{"d_model": 192, "head_dim": 64, "norm_place": "pre", "norm_eps": 1e-05, "init_std_down": 0.0, "lr": 0.0026, "lr_head": 0.00759, "schedule": "wsd", "decay_shape": "linear", "dataset": "wikipedia_en"}
MLP neurons of a small language model. Each row is named by its layer, matrix (up: input weights; down: output weights) and neuron, and shows model dimensions 16-79. Each number is 128 + 32 x the weight over its row's rms, rounded and kept within 0 to 255.
After each neuron's rows, "fires on" lists the tokens most often at its 100 highest values on Wikipedia text that the model never trained on.

L6.up741 [157 164  82 138 107 151 136  83 165 106 223 152 172 105 145 160 110 136 109 105 175 163  96 104  61 157 123 126 118 133  87 152 134 123 118 143 103 158 141 156  56  85 221 169 111  80 117 128 126 101 108 192  80 132 143 136 149 109 141 153 182 152 170 100]
L6.down741 [135 138 118 145 116  75 144  86 180 141 102 122 134 141 138  48 108 122 146 116 145  68 213 168 131 150 224  94  93 113 129 177 146 124 149 179  93 132 167 120  86 150 134 123 112  99 140  89 112 147 106  92 195  98 150  73 109 136 125 129 134 155 140 146]
fires on: "s", "'", "an", "but", "ing"

L12.up319 [166 143 156 128 114 108 146 127 191 141 156 130 145  87 180  98  83 127 175  72 163  99 182  94 127  86 155 144 159 164 113  85 169 118 113 116 103 157 107  97 136 156 142 190  82 187 153 122 147 140 100 143 152 108 100 159 156 106 118 111 115 105 121 144]
L12.down319 [121 112 121 167 162 106 187 132 116 160  84 123 103 135 125 174 128 133  85 195 158 155 142  91 105  90 116  73  55 147 183  73 132 135  93  72 115  85 105 130 109 116 127 153  87  68 136 135 120 167 183 174 119 100  92  63 143 109  94 104 168 119 133 122]
fires on: " ", " was", " ("

L7.up86 [160 115 163 159 129 123 166  90  78 144 185 161 154  85 126 148 159 114 157  50 107 135 148 158 160 146  92 110 129 161 168 198 153 142  84  98 129  79 134 101  73 160 119 176 145 131 171 125 146  77 107 143 162 146 148  80 139 152 119 121  71 143 157 105]
L7.down86 [159 158  70 137 160 158 112 136 155 117 156 131 121 116 192 163 120 126  52 158 213 103 167 158 127 148 117  96 178  90 151  43 131 161 150 107  99 134 119 207 132 135 138  65 161  95 124 136  75 134 152 106 131 159  92 141 148 111 135 148 116  93 134  98]
fires on: "-", "in", "en", "."

L5.up468 [ 93  88 121 128 108 186 171  87 176 171 156 135 102  92 103 126 143 139 196  61 104 132  95 133 111 162  99 119  86  91 147 116 169 155 131 159 112 103  96 153 142 140  88 114 125 126 148 140 147 177 134 123  85 122 108 181 125 115  99 141 140 130 147  97]
L5.down468 [ 99 127 122 124  99 178 189 140 113 136  99 119 164 106  85 149 108  67 130 123 139 147  78  55 136  89 141 163 127  34  80 129 156 152 141 186  78 165 152 109  88 108 112 195 122 132  66 132 145 126 137 117 130 128 205 142 103 127 110 189 144 109 135 186]
fires on: " |", "th", "–", ",", "3"

L2.up700 [151 126 108 194 118 138 120 113 116 185 162 124 113 135 206 149 131  57 146 123 106 150  98  70 155 125  94 122  88 150 115  80 187 166 105 145 159  98 131 128 142 106 123 122 102 131 152  99 117 200 129 175 124  99 136 174 151 136 115  75 169  95  75 158]
L2.down700 [ 98 127 129 137 102 181 195  94 194 142 115 137 156  74  91  98 128 116 138 108 178 136 155  90 140 122 120 155 151  96 158 103 159  57  92 136 148 134 117 210 177 135 114 180  77 157  59 156 176  83  89 106  84 147 116  70 114 123 105 120 115 155  84 167]
fires on: "er", "or", "ot", "ñ", "nt"

L5.up722 [132 126 157 149 107 145  94 154  92 126 139 126 163  59 100  99  57 119 137 147 111 170 103 131 140 144 135 126  64  72 164 148 124 160 134 111 138 137 163  74 113 149 101 102 145  95 106 145  97 100 162 174  96 126 187 167  92 100 124  71 150 140 143 150]
L5.down722 [182 159 116 141  94 128 139 144 114 119  83 113 132 154 132 139 194  95  79 147  92 130 129 123  89 145 166 131 163 130 160 155 128  86 170 158 151 123  90 145 126 119 160 142 135 132 121 169 129 106 111 114 107  90 156 184 158 127  83 114 158 155  96 125]
fires on: " and", "e", "-", " to", "'", "le"

L3.up121 [ 68  99 117 120  55 140  96 143  99 141  62 150 103 138 117 110 178  69 135 154 125 141 133  83 124 157 125 157 108 157 153  84 121 103 140  82 128 145 107  60  95 153 120 138  95 122  94  95 124 167 133 119 174  96 102 124 138 128 130 114  81  52 151 134]
L3.down121 [166  97 101  86 163 136 185 144 122 102 144 111 107 108 119 131 169 140 116 190  84 152 163 138  96 178 218  97 173 128 132  95 106 107  85 159  82 130 118 111 129 149 134 100 150 129  87 148 143 133 172 137 101 106 121 115 100 120 112 225  40 131 108 132]
fires on: ",", " of", " |", " Zo"

L7.up413 [ 96 128  79 123 108 141 102 129 137 123 217  93 116 111 152 105 110 105 125 146 138 175 136 146  75 126 125 155  76 133 111 145 136 187 142 101 108 136 116 153 119 138 120  92 164  93 114 101 123 118 162 148  67 102 118 137 131 123 118 120 163 149 178 152]
L7.down413 [180 130 171 161  81  66 150 100 165  96 101 128 147 107 138 140 149 174 108  78 139 193 129 123  77 105  94 141 195 155 133  96 108 109 103 134 179  88 153 167 144 137  73 146 103 113 128 181 119 118 157 111 106 133 118 155 189 101 139 126 128 153 149 131]
fires on: "'", "le", " and", " his", "na"

L7.up364 [138 129 127 129 114 128  84 127 105 246  98 132 103  94  55 170 109 139 138 149 142 126 106 146 129 115 137 157 135  86  84 152 105 154 120 170 131 155 105 146 147 159 167 140  72 148 138 135 143 176  96 142 152  75 116  38  96  76 125 179 116  72 149 156]
L7.down364 [164 101 192 109 127 159 157 168 155 100 120 121  96 162 143 118 150 118 164 117 114 215 159  69  60 103 143  93 148 101 125 173  60  71 142 128 175 154 125 126 128 145 144 139 139  98  26  83 158  97 121 108 118 111 149 139 125 160 165  86  87 115  97 110]
fires on: "ing", " |", "ed", "by", " Notes", "ly"

L8.up590 [ 48 158 144 113 124  76 100  91 145  93 167  95 193 134 116 133 145 166 152 201 163 162 121 139 109 109 142 187 146 105 153 126 110 157 165 144 100 154  83 149 121 186 120  99 159  95 137 141 139  76 185 155 107 148 104 111 107 135  98  81 111 108 115 113]
L8.down590 [ 64 129 121 168  85 142 124 143 193 132 143  99 105 120 135 131 122 115  96 141 101 119  96 120 135 171  96  99 142 172 128  96 106  54 169 162 174 121 134 122 149 133 105 108 105  90  98 145 104 152  79 122 157 150 189 133 116 155 164 121  80 181 148  96]
fires on: "–", " ", "-", " D", " (", " Ho"

L5.up427 [ 61 149 133 174 127  94 114 156 169 135 156 136 133  89 132 129  86  92 186 146 159 172 115 144 182 178  93 104 161  79 116 150 126 141 163 105  56 121 192 100 140 131 141  90  79 146  98 128 113 132 135 192 130 147 145 176 134  87 109 129 188 134 132 131]
L5.down427 [122 210 115 183 166 101 166 159 183 142 109 129 143  70 157 149 156  85 137  99  76 148  81 122 129 135 140 104 140  94 105 173 156 108 150 109 113 111 129 134 161 151 203  97 152 122 107 160 172 134  57 137 103 198 121 146 123 137 117 161 159 103 165  35]
fires on: "'", " to", "z", " G"

L5.up692 [ 89 121 129 148 124  93  97  91 182 149 139 151 163  90 149 204 131 112 133 118 166 149 133 107  70 163  81  50  61 123  96 102  74 183 116 124  69 224 133 160  82 116 166 117  95 148 156 110 129 176 147 153 114 135 137 117 103 145 123 102 124  93 101 133]
L5.down692 [117 170  87 129 155 115 122 105 133 182 152 133 166  91  90 139 102 190 145 107 143 127  82 131 115 122 119 110 126 166 136 122 101 153 196 146  88 195 163 137 137  82 143 141 104 123 135 158 132 205 139 142 111  89 151 119 139 114 130 152 122 136 176 138]
fires on: " No", " re", " served", " role", " Votes"

L12.up253 [172 101 194 152  89 103 169 119 160  78 110 156 118 144  82 221  93 144 144 130 151 141 162 126 191 139  73 136 161 128 114 145 187 150 152 132 117 100  96 115 149 116 151  82  96 209 155 138  77 182 120 104  98 163 116 177 134 150 121 159 139 120 174 108]
L12.down253 [ 85 115 100 121 129 142 118  83 210 139 123 118  90 132 137 117 156 143  87  89 112 138 112 152 110 177 104 103 132 116 122  96  41 144 158 195 164 116 116 125  99 147 132 142 161  91 158 126 125  98 105 119 118 129 136  94  99 131  81 126 122 122 135 135]
fires on: " "

L3.up298 [108 156 164 113  72 149 159 140 111 164 130 120 239 147  93 118 126 176 100 145 150 171 106 120 126 152 145  98 139 133 128 186 168  85 114 110  99 164 111 118  90 173  97 143 130  98 146  97 139  95 108 150  78 133 157 143 146  81 105 123 124  59 196 117]
L3.down298 [116 116  82 126 154 170 189 155  90 131 146  79 142 145 166 156 189  32  88  90 121  77 148  78 101  60 123 146 115 158 166 135 123 106 182 161  68 127 124  73 164 144 142 181  84 140  63 105 184 122 115 142 167 156 138 150 158 113 121 178 112 150 104 163]
fires on: " |", " (", " of", " ", "\n", ","

L5.up164 [187 127  84 139  94 195  99 140 127 148 152 147 164 106 173 199 106  83 102 140 127 133 106  51  91  99 128 129  71 156  70 106 117 133  78  77 127  67 121 125 103 134 133 139 129 137 131 136 142 128 183 151 122  85 103 144 127 146 116 100 126 100  83 100]
L5.down164 [117 121  69  89 145  93  84 110 169 156 136 140 101 161  82 127 153 144 108 128 161 173 172 111 111 191 145 108 156 135 154 191  90 125  99  99 119 125 157 127 133 138 121  92 167 134 142 112 151 156  54 105 148 115 145 120 117  90 108 132 155 103 142  77]
fires on: "s", "al", "ed", "ly", "n", "d"

L7.up39 [144 176 120  51 114 105 121  86 138 116 147 107  68 112 156 123 102 118 108 174 134  73 108  81  94 137  87 179  84 156  85 125 117 108 108 110 121 133 201  89 161 110 141 120 151  88 195 183 124 119  84 162 147  72 147 122 170 142 182  89 124 105 209  97]
L7.down39 [158 144 159 134 109  98 152 118 192 181 134  79  95 114 153  97 159 154 156 123  90 155 157 155 128 124 112 196 145  94 187 129  82 100 136  91 103 183 102 192 101 167 126 106  77 175 197 154 164 125 108 110 146 126  88 106 129 109 115 121 191 135 123 128]
fires on: " |", "w", " or"

L6.up209 [110 179 123 114 101 138 114 166 160 135 139 126 104  67  54  86 155 144 141 126 111 123 119 132 161 161  82 140 124 157  90 174 138 150 128 121 105 144 166  89  85 167 140 139  95 131 132 126 147 161 141 205 179  54 162 100 127 135 155  98 157  92 192 143]
L6.down209 [ 98 128 112  84  89 140  98 135 113 114 123 123 126 104 134 128 100  99 117 104  66 129  98 107 171 144 161 101 123 114 165 126 160 150  99  97 170 146 105 178 113  60 170 162 157 100 126 139 114 150 135 120  98 118 139 105 108 139  97 132 157 144 119 102]
fires on: " and", "/", ",", "-", "\n"

L3.up766 [109 136 110 120 114 174 168  92 150 159 112 131 123 159 165 170 129 102  61 172 161 158 153 133 109 106  81 143  94 135 113 110 137 143 114 126 120  90 165 132  98 116 126  91  92 172 169 107 122 180 169 142 109 123 133 102 132 159 124  61  78 146 116 137]
L3.down766 [ 55 147 135 100 114 178 143 159 132 142  90 138 168  74 145 161  87 125 132  80 157 144 135 182 153 106  75 143 128  98 124  96 102 136 109 166 143 135  94 178 127 174 122 102 133  99 126  77 112 116 161 140 119 193 119 140 137 118  85 108 195 124 102 164]
fires on: "-", "er", "st", "9", "nt"

L11.up48 [141 168 118 219 165 155 172 112 154 117 128  72 155 109 111 136 133 111 159 117 133 170 124 178  82 113 153 110 113 105 124 116 170 160 173 125 176  97 123 153 121 128 107  80 101 108 103  88 130 116  81 158  56 142 120 175 116 186  98 153 117 117  82 113]
L11.down48 [146 150 142 127 157 108 113 171 161  79 151 128 131 109 151 158 202 137 138 115 126 107 129 160 104 120 132 144 127 157 148 129 190 173 136  20 143  91  79 113 152  71 120 157  82 119 109 133 142 119 119 134 137 158 121 156 121  94 104 149 191 139 116  59]
fires on: "0", "s", "–", "8", " is", "1"

L8.up439 [140 138 147  74 155  89  81  62 144 146  95 151 166 117 139  81 134 121  62 100 109 111 100 185 128 132 146 152 103  66  93 119 114 118  86  93 154 201 163 114 134 110 125 103 131  83  91 152  88 116 145 116 109 107 138  96 111 179 150  70 142 109 120  72]
L8.down439 [182 102 137 160 149 135  97 120  93 143  79 173 175 171 129 126 145 120 139 167 122 117 135 128 209 145 149 123 164 131 115 134 171  50 140 118 111 120 113 134 125 151 114 179 145 130 126 132 152 119 117 185  95 112 162 178 193 136 113 147 105 129 145 143]
fires on: " and", " or", ",", "'", " than", "."

L2.up385 [168 220 156 100 118 173  83  69 167 106 114 159 117  98 113 160  89 111 119  97 112 153  87 134 180  72 159 133  87 172 158  96  88 104 123 103 131 197  95 184 118 180 109 127  95 152  96  97 121 140  66  82 156 122 137 142 167 133 158 173 158 113 130 110]
L2.down385 [141 149  96 198 108 170 143 137 146 141 164 136 128 100 145 149 119  93 124  56 115  76 142  93 115 123 141 107  79 170 143  93 116 154 155 129 150  93 108 107 143 125 142  76 152  92 150 125  98 130  99 157 122 134  94 108 216 125 123 155 170 193 165 125]
fires on: "3", " of", "2", " ", "8", "4"

L12.up756 [124 162 165 164 177 145 113 129 102 124  75 144  96 120 125 199 129  81 162 119  85 144 112 157  65 165 130 104 227 142  54 121 148  82 166  83 177 137 118 160 126 177 125  98 159 141 151 155 128  65  96 148 139 132 180  94  90 155 124 106 119 171 116 130]
L12.down756 [105  43 170 102 179  87 138 134  82 117 147  96 138 180 145 154 102 184 117 174 116 138 124  98 158 154 126  97 118 132 204 128 168  68 104 126 102 120 173 189 121 142 164 165 133 136  99 185 166 120 147 149 136 198 146  82 176 140 153 154  74 139 111 106]
fires on: "n", "j", " L", " V", " M"

L8.up480 [142 104 133 154 104 122 122 125  94 171 189 132 130 115 134 122 130 186 178  64 158 155 148 113 174 102 113  93 140 106 167  66 115 142 129 111  73 112 186 174  96 101  93 119  71  82 145 104 205 173 140 131 165 100 188  72 157  96 126 110 123 179 137 119]
L8.down480 [117 122 130 115 140 180 150 159  94 101 100  79 127 119 171 112 142 105  79 141  65 136 128 122 169 119 168  72 182 124 125 118 105 182 120 113 125  98  86 171 116 183 191 128  51 179 165 117 161 158 129 104 108 135 171 101 101 110 114 187 122 139 124  71]
fires on: " –", "-", " and", ",", " to", " |"

L7.up305 [ 95  76 130  79 137 145  62 195 138  86 222  91 155  91  61 153 163 140 137 125 149 159 145 174 135 122 153 116 151 131 141  75 120  95 168 102 107  92 115  54 136 101 113 107 112 158 134 150 151 119 115 126 138  68 144 131 113 122 139  92 109 159 137 128]
L7.down305 [ 92 131 162 171 162  55 156  95  90 127  85 130 124 199  92  40 113 179 170 156 133 124 109  80 134 177 110 141 115 117 137 149 152 109  42  93 169 143  85 165  74 199 175 157 117 110 129 103 103 145 108 106 147 141 140 173 167 158 120 130  78 113 148 124]
fires on: " (", " ", " released", "—", " launched", " published"

L5.up292 [130 117 143 145 164 107  92 135 136  98 121 113 142 130 115 123 120 114 144 127 167 164 152 103 125 145 137 106 145  69 174 169 133  70  68  90  48 180 114 139 160 116  84 157 176 141 163 111 179 125  40 101 126 148 153 123 100 141 147 111 146 169 113  59]
L5.down292 [102 112 150 115 111 119 113 176 125 113  94  98 140 150  89  69 107 152 204 134 194 185 145  79 141 141  83 151 101 110 166 176 127 100  90 183  45 147 125 113 120 153 135 116  73  84 154 124 144 117 108 174 123 107 163 136  84 106 154 133  60 127 145  88]
fires on: " ", "il", "en", "'", "ich", "em"

L7.up230 [100 177 154 129  92 120 190 130 118 141 113 154 138  73 100 103 149 130  85  99 158 128 143 145 119 183 169  89 184 108 121  48 172  94 160 129  87 148 176 158 139 125 103  83 152 145 110 101 155 149 101 163 140 125  77 175 118 133 124 149 104  35 135 203]
L7.down230 [112 160 106 125  67 158 121 103 177 176 181 134 124 132 106 131 121 103 128 142 121 156  85  98 134 126 128 218 127 146 153 165 135 119 116  52 135 168 126 157 113 111 119  90  81 153 191 169 138 132 163 141 142 119  89 116 126 144 144 192 155 133 132 132]
fires on: "-", " of", " |", ":", " San", "@"

L3.up364 [137 141 165 125 133 119  83 105 176 138  77 175 137 160 104 136  84 159 152 149 137  87 121 188 174 146 116 183 157 111  75 160 162 163 111 151 109 135 136 114 149 154 126  92 142  95  86 120 150 123 111 133  91 135  46 122 185 167 139 101 158  93 132 114]
L3.down364 [ 82 137  73 157  85 114 197  99 107 136 140  94 158 100 126  89 114 138 188 148  84 152 137 123 124  85 114 170 107 144 195 149 173 110 181 126 155 146 111 168 168 162 130 184 140  72 104 114  67 160 102 154 103 107 117 134 113 154  79 186 144 168 113 104]
fires on: " |", "5"

L2.up298 [114 128 108 182 102 138 124 152 121 156 124 101 100 189 189  87 180  91 109 120 106 172  70 167 156 101  73 166 107 118 124 205 133  92 159 187 113 138 136  63 152 126 105 103 111 103 119  81 139 179 136  68 132 146 173 111 139 129 157 134 175  74  87 126]
L2.down298 [158 143 135 154  88 101 151 163 136 112 130 146 131 137 134 131 177 171 136 116  76 159 131  53 104  84 165 132 160  24 121 119 144 174 102  88 125 144 138 142 162 130 192 116 116 146  48 125 118 127 138 184  96  64  97 106 108 130 145 169 112 166 151 147]
fires on: ",", "d", "e", "on"

L2.up12 [154 138 111 148 124  97 150  84 168 139 165 159 168 114 107 124 136 162 109 155  99 161  65 102 140  87  78 143  59 140  96 142 118  97 123 138 153 141  62 139 166 123 149 105  65 132 168 130 109 177 162 142 155 150 136  80 103  85 123 164 106 132 116 194]
L2.down12 [151 151  65  94 133  91  48   2  94 151 122 145 121 156 119 151 146 121  72 174  98 168 208 129 104 135  88  78  87 108 135 189 147 105 109 127 145 141 156 132  94 175 119 135 117 104 145 140  92 123 139 109 162 157 120  87 113 122 124  97 120 134 152 102]
fires on: "s", "ed", "able", "ions", "ment", "ing"

L11.up167 [113 104 126 156 176  89 113 101 148 117 130  81 142 115 150 180  88 134 139 130 167 159  94 125 132 101 141 138 104 136 146 134 151 150 142 136 122 148  77  77  63 113 139  68 108 164  97 114 120 103 120 154  96 107 112 105  86 108 180 132 151  74 186 142]
L11.down167 [ 83 148 111 108 135 129 164 158 181  94 130 123 100 177 135  71 126 155  95  75  95 135  98 135 113 142 101 137 185 157 168 133 135 102 151 148 179 134 127 110 145 141 156 138 113 135 134 139 171  96  85 114 145 149 107 141 106 118  77 107  97 158 111 143]
fires on: " ", " ("

L12.up124 [131  86  96  98 165 157 118 142 114 114 142 170 131 122 119 159 129 154 159 128 153  95 145 149 205 169 157 130  97 148 102 201 131 138 164 152 157 113 128  81  97 139  89  89  75 184 134 139 113 173 142 103 121 123 114 135 159 140 118 118 186 152 191  98]
L12.down124 [185  82 120  92  96 173 118 168 124 159 149 101 116 126 149 118 120 129  90  53 130 119 125  94 132 145 105 171 148 151 106 172 105 109 201 128 155  76 176 109 106 136 134 137 128 129  92 165 146 153 142  88 192 115 191 131 133  98 167 137  69 183 134  77]
fires on: " C", " c", " in", " |", " ", " soil"

L11.up207 [123 104 185 108 123 123 170 144 163 165 174 173  94 167  82 140 125 130  52 151 197 160 159 125 117 134 124 111 103 104 150 167  95 104 153 116  72  94 117 148  86 111  76  81  87 134 136  84  86 101 146 156 123 115  68 163 109 168 174 169 140 190 174 147]
L11.down207 [103 174  82 187  94 133  90  97 132 107  78  90  63 143 169  64  98 174 117 112 120 120 139  84 156 173 108 135 168 152 109 118 136 118 140 193 170 126 114 169 122 114 123 134 151 119 173 128 134 156 102 108 134 187 146  88 118 109 119 166  90 127  72  83]
fires on: " ", " pro"

L11.up468 [158 179 169 111 119 110  85 170 114 181 127 165 148  94 137 133 150 175 109 141 128 112 106 145 102  80  93 135 188 198 107  95 177  94 141  82 105 172  56 130 114  94 161 121 134 149 163  77 105  96 171 123 101 158 103  95 127 147 105 111 142  77 146 190]
L11.down468 [ 77 116 151 169 104  83 126  70 151 106  89 106 148 151 153 171 100 100 121 141 196  89 127 114  96 171  90 106 235 148 115 159 134 107  79 146 140 174 103 152 127 125  94  99 111 127  91 146 153 131 184 132 132 130  93 120 141 137 183 108 138 132 145 128]
fires on: " P", " St", " p", "st", " Pa"

L8.up638 [148 129 160 103 105 137 101 119 138 105 122 152  57 161 122 227 144 139 115 145 140 169 128 110 128 214 143  94 124 140 132 132 176 142  98 131 124  93 184 128 147 159  87 125 102 125 120 124 150 101 155  96 154  88 150  76 155 133 150  62 170 127  88 147]
L8.down638 [173 139 135  83 126 105 122 137  97 158 120 116 108 158 109 114 157 170  92 145 150 107 125 111 178 100 143 160 153 171 146 199 121 155 168  91 103  87 132 104  50 182 128  93 140  95 105 165 134 137 136  97 146 199 155 110 146 119 118 141 165 170 178 107]
fires on: " "

L8.up302 [ 99 108  94 107 114 164 126 137 162 155 156 104 146  82  74 140 129 158  90 147 185  88 128 169 164 114 100 176 171 140 141 189 124 145  95  89  78  98  81 100 115 126 100 154 138  87  69 111 122  90 179 114 114 113 155 118 110 122 167 134 146 131 205  67]
L8.down302 [136 151 122 149 143 151  81 125  98 177 102 149 130 157 138 114  78  91 112 141  65 115 134 134 157 143 106 170 162 113 147 136 141 161 169 135  90 101 102 146 118  94 178 112 104 116 203 132 155 123 134  83 128 181 181  85 141 123 115 191 156  88  71 118]
fires on: " as", " and", " among", " "

L6.up562 [115  87 133 188 136  69 104  80 100 166  97 123  98 157 125 214  61  64 162 149 133 147 106 165 113 122 165  37  93 135  77 107 119 148 184 110  96  77 130 116  87 119  93  84 145  97 143 142  91 110 138 156 110 115 157 149 106 170 131 142 201 180 171 146]
L6.down562 [167  89  97  58 163 144 155 232 151  87 105 122 131 133 187 105 106 126 133 128 133 123 127 149 147 170 121 143 148 199 132  92 147 110 149  65 145 124 125 141 184 149 144 120 118 116 177 127  94 111 130 115  95 143  82  71  68 148 134  68 130 144 121  94]
fires on: "4", "2", "8", "5", "7", "0"

L7.up389 [155 108 105 136 120 167  78 101 116 175 112 195 136  84 126 118  95 118  90 101 113 125 118 188 116 136 143 126 153 124 157  90 124 191 138  77 145 163 110 138 114  81  54  79  94 124  70 178  90 143  99 129  82 118 137 115  96 157 151  64 140  89 162 138]
L7.down389 [117 135 152 124 106 100  66 161  81  79  82 137 119 175 127 119 184 119 144 117 110 126 197 137 145  62  99 114  81 128 119 155 132 182 129 124  65 155 148 118 145 125 117 133 132 128 141 119 136 110 126 157 110 157 138 107 175 110 137 166  81 114 125 124]
fires on: "2", "st", "3", " all"

L11.up60 [141 118 159 158 106 168 173  61 105 157 141 169  83 112 134 150  98 198 155 139  23 136  88 140 166  62 106 135 175 126 138 139 183 156 116 112 121 201 130 127 173 124 145 102 192  98 130  98 130 120 129 129 209 109 169 151 190 108 153 176  94  91 174 149]
L11.down60 [123 158 134  96  99 140 123 150  48 102 104 124 140 121 131 111 135  93  82 153 105 173 139 111 174 135 140 130  75 153 118 132  73 115 159 150 110 133  65 115 113 180 123 122 167 109 123 137 164 147 129 157 121 180 116  88 111 120  62  79  94  90  67  99]
fires on: "1", " and", " /", " to", " of", " –"

L5.up49 [114 176 148  72 103 143 119 183 111 147  60  89 121 151 167 105 146 152 144 154 135 116 102 172 174 121 106 130 143  90  85 146 201  63 194  99  75 171 141  95 144 135 175 135  89 150 116 111 141 117  95 117  60  80  90 107 147  99 140  81 133  82 139 126]
L5.down49 [128 102 157 137 100  62  94 171 132 112  92  90 105 122 136 159 171 151 106 144 139 135 201  99  63 163 145 179  81  59 144 109 118 111 140  67  99  94  88 125 137 179 179 182 151  88 130 143  79 161 101 193 133 163  90 113  83 153 114 149  96 119 148 140]
fires on: " ", " |"

L8.up679 [134 100 105  83 117 121 126 113 126  96 142 102 123 113 175  92 117 157 122 134 171  86 118  67 137 108 126  95 162 168 112 152 191 182 116 145  59 128 144 171 107 190 138 136 123  79 121 138  86 105 163 167 145  86 143 130 137 149 159  98 163 175 116 106]
L8.down679 [156  95 115  77 124 144 134 138 156 159 159  68 152  83  85 176  90  89  80 117 165 112 125 153 137 188 172 134 184 117 110 123 120 112 114 166 116 118 124 136  67 142 169 109  56 119 135  73 112 149 152 138 134 163 161 165 145 116 129 172 153 177 137 145]
fires on: " |", " life", " and", "(", ";"

L7.up428 [177 117 152 175 108 126 112 143  71 163 119 156 126 152  63 137 207 152 135 162  96  59 185 129 144 156  92 117 114 124 137 111 173  87 140 121 130 121  84 118 174  86 103  84 134 172 151 114  73 156 141 128 174 150 177 193 128  74  86  82 175 118 110 104]
L7.down428 [146 148 105 125 134 121 129 147  95 116  73 129 134  98 155  85 109 150 114 149 139 222 125 143 178  83 138 148 172 123  68 119 133 153 122 161  88 121 113 146 111 115 162 187 144 153  94 170 154 109 163 197 197  96 106 113 121 133 101 130  77  45 115 144]
fires on: " of", "d", " on", " to", "st", "ing"

L8.up766 [148 153 140 118 174 144 145 169  86 120 153 166 133 141 112 122 107 108 143  99  92  94  59 127 140 222  65 117 113 111 120  87 132 186 144 178 141 145  96 166 103 149 130 127 129 103 160  70  96 172  61 143 116 129 140 156 115 142  86 115 148 126 151 149]
L8.down766 [225 126  97 161 112 153 111 121 179 142 142 156 143 143  96 107 117 122 108 130  90 105 127  13 167 130 128 146 178 155 172  99 139 160 172 133 122 149 109 164 145 163 122  90 123 136 128 138 153 153  89 120 173 165 104  95 137 104 104 153 156 100 199 144]
fires on: "'", " ", " of", "cre"

L3.up478 [122 112  95  85 132 198 127 146 118 120 138 112 146 102 136  80 134 128 151  97  79 106  65 149 156 114  73 135 134 157 155 173 164 105 148 161 126 109 157  73 115 139 111 193 134 161 127  83 101 106 159  93 124  99 138 114 128 147  84 142 152 101  84 146]
L3.down478 [121  72 165 180 136 110 203 213 105  89  98 137 154 142  96 137 136 193  69 133  33 144 107 106  88 105 191 164 177 127 154 162 115 124 149 201 143 103 148 143  71 163 155 117  81  94 105  96  85 122  91 133 188 121  95 102 155  86  59 158  87 117 116 151]
fires on: "on", "e", "al", "ed", " connection"

L7.up673 [121 114 107 163  64 134  88 155 170 137 149 115 139  87 146 156 145 121 123 112 133 141 160 164  97 140 114 209 103 100 122  64 111 170  70 163 136 127 154 153 133 125  86 162  78 125 128 135 113 161  86 137 109  53 149 133 211 137 141 132  95  67 136  95]
L7.down673 [140 142 141 112 168 111 193  88 110 111 125 113 116 167 114 153  80 119 118 180 110 168 148 113 113  89 101 127 167 111  90 197 123 129  83 121  68 188 140  74 127 134  83 134 164 107  83  82 157  87 147 155 110  92 115 136 144  97  73  86 106 170 113  63]
fires on: " (", " the", " ", " Genus", "th"

L12.up226 [162 137  87 129 118 149 137 103  68 141  98 172  97 110 124 142  85  93 151  55 110  78 126 121 146 135 120 105 120 107 108 120 155 138 132 100 149 129 141 121 143  86 153  99 155 120 134 157 106 109  93 165 161  50  83 158 105 122 102  67 173  48 180 160]
L12.down226 [183 123 156 141 173  88 128 161 139 132 122 180 146 152 158 149 143  80 138 187  76 135 132 105 125 117  98 195 114 110 139 110 123 159 113 172  73 124 143 134  67 126  87 101 119 174 150 133 161  61 155 170 127 156 133 104 153 135 176 157 123 182 131  84]
fires on: "2", "1", "3", "0"